Weights of a small GPT-style language model, trained from scratch on English Wikipedia.
Size: 10 heads of 64, 51M parameters.
Architecture: LayerNorm before each block, learned positions.
Training: a variant of Muon for these matrices, 997M tokens, 7738 steps.
MLP neurons of a small language model. Each row is named by its layer, matrix (up: input weights) and neuron, and shows model dimensions 128-255. Each number is 128 + 32 x the weight over its row's rms, rounded and kept within 0 to 255. Numbers have three digits each.
After each neuron's rows, "fires on" lists the tokens most often at its 100 highest values on Wikipedia text that the model never trained on.

L7.up1793:089137085164113134126167152155229076108061124114113113168085123153140100153092123109148167115160094148137155086087118175085126129113114138096074115146195100179150072115220127160154141095184163182131071118140098142100117086147086140099109127152176136107066211096185088138125140123146127215135149159208174153118132171170151093152081127130124182105124181120112149137129171088123139142112
fires on: "T", "-T", "h", "t", " \"T", "St"

L3.up1329:144090169132073098125135123104125151137153152088101121118126129143155121085148078152078136104074135092137139153077093094147096099118107123179099143103161120133189066139129178114149126104131089189108162109112138133107116142118187106114126150118092096114070096051162056172070167143123106157062138136131070102204096142182091088163170097144187066088080128095175221107137163050162133109175
fires on: "\n", " |"

L7.up1620:113089176154153136166189172145157113114133167108156112167106137122182077153196146097113122185162099092075161157118204183093125151163093107204137105144124109135132101101133120140126151085110120119113143109197115114088127100132131097201128121116072114149107084115149084102126107157156121124102148114142130168140136128129200181093162096139115160141109153136086150093068142157124107153122
fires on: "-", ";", "urn"

L3.up549:083137131173125131122149152142120168114133189141098139089134126157080132163120129188098108104136081124172109124099079118141129079159130096168030104131137155104148095138126120185165104149127115123089094102103091097147124162099150141040134091162105080135079112098129119128110145095109114130097168141174089081219114097160148172138129044169136152127084127159142159138175129097112149082160
fires on: "\n", " As", "As", " Ar", " Be"

L6.up1304:103114122101117145096133127085135114118148155121188154106069059140088134170148156101095186097151125154121135138136187121171112152148107088105061195105135114123138082173151118145129086167173174057110160101100191122067133092164136182123087148138175182128148097116152132180167112168132104147111189157085083135099112206130125154133120194125179108100158092159126119168093157082089111128132
fires on: "\n", "===", "===="

L6.up1857:184103100087140117137092104105131130191133138078138088119089090112152157187095128125149145121124102141118124138092160145097111089123119135122150191073173158103182093134187107133143147081198131125105124121138106109131170196213104109156075125172140146141058137158105120119118138159127091109142118118104123161118089196171103114157165171149089143113031189162144115101109146140165126144049
fires on: " exp", " \"", " ", " m", " c"

L7.up1790:158160121109160178089137100131158090165082107089179122161151128158142113213128126130163176108098126116149089129130110120123123120160156128111089147090114172096173074093157133130128063095149109142114144103081161139119111147150149105093132152110122124105122148186094081142127120122082162131172108136095173214107129161137179105146095153143147102157080106173170139053152164115154148166118
fires on: " f", "-", " ", " c", " |", "c"

L6.up1259:112106114142136164125126124164151128190169114152081100184113107149124103111107178161114163113152157097129164127146123157158162112186111187130137119163126165116177121144112163127163153095120146124146151138075073097094157100133126098133131101098133183097083112157109143141156125107138124153152120062132125163080129109067129135141041162086117184138159162116089164148100058086140077051127
fires on: " K", "h", " hom", "os", " p", "it"

L3.up1528:143110166084166160112128148162150125130071180139145093121148163080134113188122121134095195128112099082122150046138134143157115085169067115062134136138155130133062131131181205114203143126166159131128178099146039136126092087164106101135101167127214167133117112157170067167109052121083109160151122188154124110052143129162140157063128090146174106155125181126091096133156169153110135160128
fires on: "',", ":", " and", " :", "),", " half"

L6.up1528:123155095165122141154069151141148168124150146125149144092147094142144186101129160144137148140116153082143129125109118124124092094154115173111125113111121135111127112119142162099132170147116114115102169148103157143119122113160147044061134097129078145174093191099083110165166067168114152141177147189166070165119191094143103118157122147124150133128080128167163118123096176084079100133080
fires on: " in", " In", " De"

L7.up1880:115181119129142153121166120113189088151165168144116075174111117141110135134086120135137138133089111108146168118131157141142132116206126118207106145135056109137097139127158151154166098085127055111154144160092134154165165107124159130195163157149133125134123138171128045140080152144153068131143117127100125128125131191109124181111096136082120117112097111150123175239142129149097117051137
fires on: " K", " this"

L7.up1562:027139130117151153105156149196182152172131118160150140092105115156139122148119134114179157118121063121143174088087146140123152119159152221172127141132098128101175102086124125158056108128136087149095110131117104158098125113136075125118163128100107138134119143104114115109121167138100107098153125084118118115117092152132149134116125169082143104147115143125157206130112079126108140087160
fires on: " L", " K"

L3.up575:090102129067116159075163194151162131148193189129133086158127094185141100161132142107128120129146114144141099146150161138129155144134179109140095171103157064140179143117150097101167193166193157151117178112083170068163106136088145092090153118106148105158172153092216146174109103172138120179093110112132148072135091105120118118125108141096101143106089163136142176125082111142097128157153
fires on: " to", " could", " was", " also"

L6.up337:193136151173173157140129105103151137076170142136135152123175093130086125161131088107091105141129173161099114124110182121121101140175095156111185160125162089080113133150099159166123091170092151128130128106132124117123134160165124155108136120182154190142145137108125079098136057138155191173111141140171112141111147105083191157154176157087103129129075150136116112121082135152133165167122
fires on: "c", "'", " of", " d'", "sh", "ian"

L6.up1760:094124126197079155127107138119204137140099136126111144124121188128116130133122051129163158104134126180095166120127148130181127145128130170130144108134138183221161148152160149128143161141158149172111101110157116043120127104120150161094104117207118162119136168151134099161039118070104089121124127190153147075111141164114075087170137104125099176103137161097143115169117068107128073107204
fires on: "T", " J", "-T", "J", " \"T"

L7.up1204:140131167184107152127158059136174135094135142082127134082159126105098130113148086155150134081072147080136165097094095174093144113090091110136130110103153147129134121134063174198149105164224104144171142155130152034104066127159097104108150090123125120143115171121121077164159147153137099147098125144175105126069143106141106147126151140104163119133095123168117171187126158108133161193133
fires on: " D", "==D", " Se", " d", ".,", " D."

L3.up407:160220129157124128117150072174130127142157161140133126134097151152126150168087104171134118086068154160125180118135124115164111103084112162086117129129130110089110095158133167146127125138105132140160179069169162127080098035091187110103125186109154130124166109148129108154126060101147081162137109090155139137105107151170082179088156187108157141149083087089161125163121096161148126116093
fires on: "e", "ri", " of", "te", "yl"

L3.up927:139176100134127145102148072122149107109100189067133089139057136090150112126163000123140076159084118113127150094123102083160110097099132125177098098105124174079187098106104235155153150115112152087139145112098094117127161166150144122087141059121068128125099043146150082112100074112128133097117120114157090140182050115143135126134133106196147085136146155127125146104130072100138161097142
fires on: "\n"

L3.up1250:139123128122105159220086113168188121084118061079090175091091132140112115107085187143059154134148134101096108184157116166136104096079096151136132043148141123147116099109118106144149165109091137075145155150118079133137155127124132116123143151171089138097144135151109119175220072112065163149152186146099110105182169116146071148155115138130139137136114135107123109123165143097116177184101
fires on: " and", "al", " or", " in", " is", " are"

L3.up83:114086096137131129153106179108099165115124084136139082136112119121126134098146168122114163123157146084190117175113201164122122116092077166084129160120182126136105102107134155116175127097131132190134170129174130126112052142152105135155197160156181131102109102151121103163135150111126172149109155119122141162153122107136085069083132133165210120117130139111142125129110162132147142121136
fires on: " and", "\n", " as", " with", " Art"

L6.up828:124097218151112139079143139142175126108086158126140090135089144141091131159148144118186098146159126124159143128096178088108137138167126144097078099152126143156143130172148062087125107116116147098149097090181068093180151039118058137144148161138097127155170117180121112178150077137122095148128128160156149117149141164108132126054155125107141120129075139107100116166122149098189105140096
fires on: " and", "',", "|", "-", ",", ";"

L6.up1766:113122088055124151096112096119131096100143166144046137107061129150194113117099124097072152195105123118144131126129107133138067101097134134152160171063099108152138093111099143031122088166176116112119191109088140109143133179051146160067124147157122130143124119100109172150111148128166071065118127165129102103096159148125166198170172141180158127125134171148144187115116095216160105196114
fires on: " dep", " Comp", " post", " comp", "omp", " Czech"

L3.up459:077137124163199098171113131112114090089122108157161081134033152092084176134105154112169141138116090145128127187179146165162156089115175097152107119180081174164127156182120112098207150131133081135119159118125157128151116121107127117164188171066131136104145142144147128153117144120148156095066107107158204105125129167146168082088114132126122136129167169144144146125116129187142109069133
fires on: " in", " of", " a", ";"

L6.up241:114180116071171077133174185131151082127156177165168167138093142131127176175151114143103051126090128130096101121176136131144160174148122135149121081126068145148111143127112088085100096155161138172163193107196134158116077163099159104170195129186157104125125101099112112195087113150120100156090064098124150061136146138093103134068143150144143177186119100155135167153121102107083161120149
fires on: " J", "e", "ri"

L3.up108:057092092153178108120131128131129097144117123058108104139106153162077140087103132142102094122150127118131153120070155100109136134136129143129086134124089184127140132141113102103122163075104099186147096142143122124174157127112114094107144122150151159203077185167102147107153149152135166156155095121118121138165159155096126115072155079131115125077065109139088133065057121174172158131151
fires on: " and", " in", " with", " for", " over", " as"

L6.up528:100144066048101103155083154162101129151148099084090119058122148141178133193225130164053127159097178101102145132123121148097122194176154045122114114090123131129132135109147093067174093177120096085128173125133073144135074162165120071110099118118123126242114093107163182130119079177212156130070090130095056108155115195164143157094085174130080147148109154169117148079166194138097098140120
fires on: "w", "ro", " sw", "v", "yl"

L3.up497:048124130132122110124151149144124129144137093081111133149061129115122158103140140179131114082132104096136102217118149157156110056141053175131147124118106088181103137159128103132169079132100151095112115110079148073100127151128123110062110139100133075121126130151163157128083107102106145104119097156124181082162100168124093192096141109102157152126173133120135196153168110158161175088150
fires on: "ed", " of", "ord", "et", " in", " up"

L3.up241:135113136171182135136130138166079148116119111166122072121088061148175139159096114145063167196118136152211161146132139078167101098146121155067209139176092195109169095111093165154131160140136166136125097153097187155101056121111070162142134157135147141114116108139126072160128144149214124106100148173122119166131123132161063094129138153118169097135072132118163100113121139109165096111097
fires on: " with", " as", " and"

L3.up1836:072174091117164152132120134113109141127100109113126104114135071111168108131083116110126178109124121147141131139072117155110128093119187113130041163178126123152103105203160097126065131080135117092131158126115137132161138148130157149161132130131129142134163128120117118164118129100142098118132175127116082170140082151188120123190169157173154119127085106111136169135071187174120140098083
fires on: "\n", " of", "et", "th", "ets", " early"

L6.up1333:153212067155130131096149175146125138106107192150120093094118193162099134128118125115135103090175161128180114077124152097056075124141190112128198094098095126177163148158115127204068126208143069121146176217137058108133096134103119122055139138111112140128116181070147137191090131153106095149107108196161186110122091091164167151099156126138175174088103128092103096087099109135118108128156
fires on: " G", " g", "ly", " be", " Be", "g"

L7.up6:122135164097087194205170126143110184086148126139095121122117161126059132115110167192161119146162156097115160139069158156136084077078125154119138128120124121120098087120098149099141091120175064087170118166121086130082109167096179099104081128122063135193145139125110091118119105121066104091130191084080130136071131097193075186167184147108130171150102111126120144141099122101118160139102
fires on: " C", " for", " c", " ch", " s", " b"

L7.up1353:172172105125156134139121175165112154082129107149109159100148145108083118117132053120186113088152091101086166116126196184124082148161106079182118106169128153135195113069128121162176092136068041152164154142151076082149166126079173148169121114188122077166156133093161146146149124134098102202127091190179076146152136083118153138148163110142121193138162115144106136134119127154124106099185
fires on: " G", " rad", " g", "G", "ed", " \"D"

L7.up349:170114092169113169093161122104143123219124058110100148084054081200153134157097128106108128133044151147167124139066153166164127110174138130152068170092154138135173125121150172173122113123132139143157176163117163136184112144117141128064154210164182165140133176123102053107131128165120119118122118209093110171077120131113110152139120125190119090126145144122154096160180098065087094124131
fires on: "\n", " M", " by"

L3.up1794:141113141145108122224130175115146109132115118115106142168096094170139164119116096144107083134074172106087123118121144102100141106178189107183098094111115087135105118158140172129151216119118084129114193084143106112116123088140177111057133076084104138201109151151091112108118129165125133152103131158133148168135166080132101169151101035146129128036161143155093131106098100090119101138169
fires on: " in", " San", "r", " into", " Website:"

L6.up1172:114085115096191133128184073100135176166158161162185167146168122134090162133119146104163091097146126143106098133082136093139139143146156169048118149142129153108117098149183143122109140122126149112063186126090128157033143160122113087180157135165178122194165082125099093132147178137126134155146144123150124064095097160127082124070077074113154163080145117159137125183093128149084106128092
fires on: "\n", " 1", "s", "d", "ing", "ers"

L3.up1788:102107208134122142098142112146124116112133110110090132119108191180122208099119183152094173101115127157110103093106129083104116100151131126133221131130095147147140082116101088139096138116111130158146036162100103119128073123098085108138133082126131125142094150099143118125064182211166136118164096146153104151120118147100129116199099112169122164153122097125087153131069182163189130064174
fires on: " and", " of", " for", " left", " on"

L6.up383:102193113183112131167168135116183143151114120072153136110154145138141138072120111135114131122138099167109101168109188142176083122118108135105102092142170206160138117162147156144154128108141099153127111145057150150132126131138208130099179092159119081121138165113146115170105104147145148097112128161099097110118140129121140059168119133087115160074151153166134099122124087153143123167058
fires on: " t", " D", " Jam", "at", " States"

L6.up688:116160162071111153180061153142091199145143164159131150119121141153094139155111137153162164166070137082074105133133142183146114078089195099101082169100135193155141139132154172180115236113116143081152144155190118099187160149159131069124096138186105072193076183165124138124133143152091135084133113154101136129114135106180081113119149107132138138101140156165147110079094135152124137129057
fires on: " C", " D", "D"